MLP neurons of a small language model. Each row is named by its layer, matrix (down: output weights) and neuron, and shows model dimensions 96-223. Each number is 500 + 40 x the weight over its row's rms, rounded and kept within 0 to 999. Numbers have three digits each.
After each neuron's rows, "raises" lists the tokens whose logits its output raises most directly, leaving later layers aside.

L9.down703:557400473503509502529504488568467532490530491463527493494543497571492475520440447474477448525482470480489465505549456575531487491460508560528536560541425542547504427531492496453456478446504576548545494490589542490580498520503495507501536525445535535533480462538458558467546459507495488529465532540502536480547426529513532543456503523586440422479399516526559533506465457470426512517521
raises: "ouse", "irt", " any", "ead", "aus"

L9.down2450:490523515547539455485502482482489528518528483582423524471457548461471500561499525514418497581488607540479575538516471471524458508491496497526500460520540467429497474510530479406528462467547507543542513497472451493490475483472593489390424483608483466491536533487452508508516445493442491496472459508451511505483475505515485464496490532527497514485466561507560510452441539483414394483501
raises: " photo", " view", " depict", " painting", " window"

L9.down2825:519537488547500519533512519455391545541466541493490495457544490526493451508481520547582560556526432496527466557550401444456493514443557552603539435488498541545538525523455505508516424499479483491525498514479520538502476522515476500479548558424532488531493452490454501413498541410507543494444556503432570490508535565487532495462473487451518579519520478509591502527421471525513473443541
raises: "ide", "ight", "me", "ides", "ll"

L9.down2944:412483482452496521565516494517464549487598525495534530535480517475509448513570537503493476491482484478536488495511444486553513454474507511498570489396454488510475478466456542502439510510531384489547530522532476469476485509512550556524481465522480493515508609481458509470505572525455557537567486477560487533490492439515564416509453540507486535509483464468503503498452502509486557464529
raises: "-", "awa", "ball", "phi", "ph"

L9.down272:546519474522503522582520497497505468511542515554476489517497499514496515522550498511462536521501568463494483542457484501539517460476507500550478510528467524495442490537468447493463532567392491492511509536517504502508490459456524435495519446495457522523442513455522483521527475576489453519556462556448526561475429520447548507441475490442433462479464540506518481543433494529503475440542
raises: " months", " days", " hours", " minutes", " years"

L9.down1308:551422457581468516487493437526491499527437456526513563533484485515465521464513542503446471530501533534485519557496404479590511555450481507465496562512509545540523586504501468436457458501503486459546502389509514501492489511546468473481522509433478451576480453434464506558532569520521492489442478571542545507469472519519460496557471532509468461560401473581503499504506497568493455546457
raises: "st", "stan", "ste", "qu", "We"

L9.down997:400496510490454533588525443492482458525462542497519473552454499569462540533548503499478411522499438539562455520579524523515431490499524504461500470427500509518456456435385471444485478542490457532460597538520482551500509504504556483524516465511508521501499565510534498527513507576451467446539508525382523468409519473455534484557482522445548504526552465506514482479503510485496511510486
raises: "ps", "phi", "pha", "pe", "awa"

L9.down3035:462499450461468547473474490520559533505517495545463478525524480506510544548500461516493502462554537467507477590488457586572490472464502506488435484510546419490530464456509532507475522473462418490494540518553519443544514501530475490596575516570537441493494474556534424538473519511475543497576519480455513575532496476470563527549504484541552538500450502589494542490482490492505464522483
raises: " to", " into", " away", " towards", " back"

L9.down2492:569463494465529467430495518477500471437543468471492443591467487539476473486454527535477465483512500430496449531477500549582447506415514443495497491511444489450566438542523444525478502462405505532529392496538466466471462549468482471516445525499563456457477517475433490528425486420471437481494490421464557497546500498526572484479496496477507429585498560498453550508512476525499518463529
raises: "ot", "ote", "oted", "ots", "omo"

L9.down1381:547495529492482604506538433543539468508416530477496516499471480483526541558449507483458491474567474477564492504521435500526541479503505555523508533496481458512458526535430496561523499495481478511536447440460526494461507567512512427499524536481464456508516426565550422451487533581487443495470425530480566518462527492419511559478459540510452573598489468518493414513521506527499511501436
raises: " place", " favour", " honour", "quir", " favor"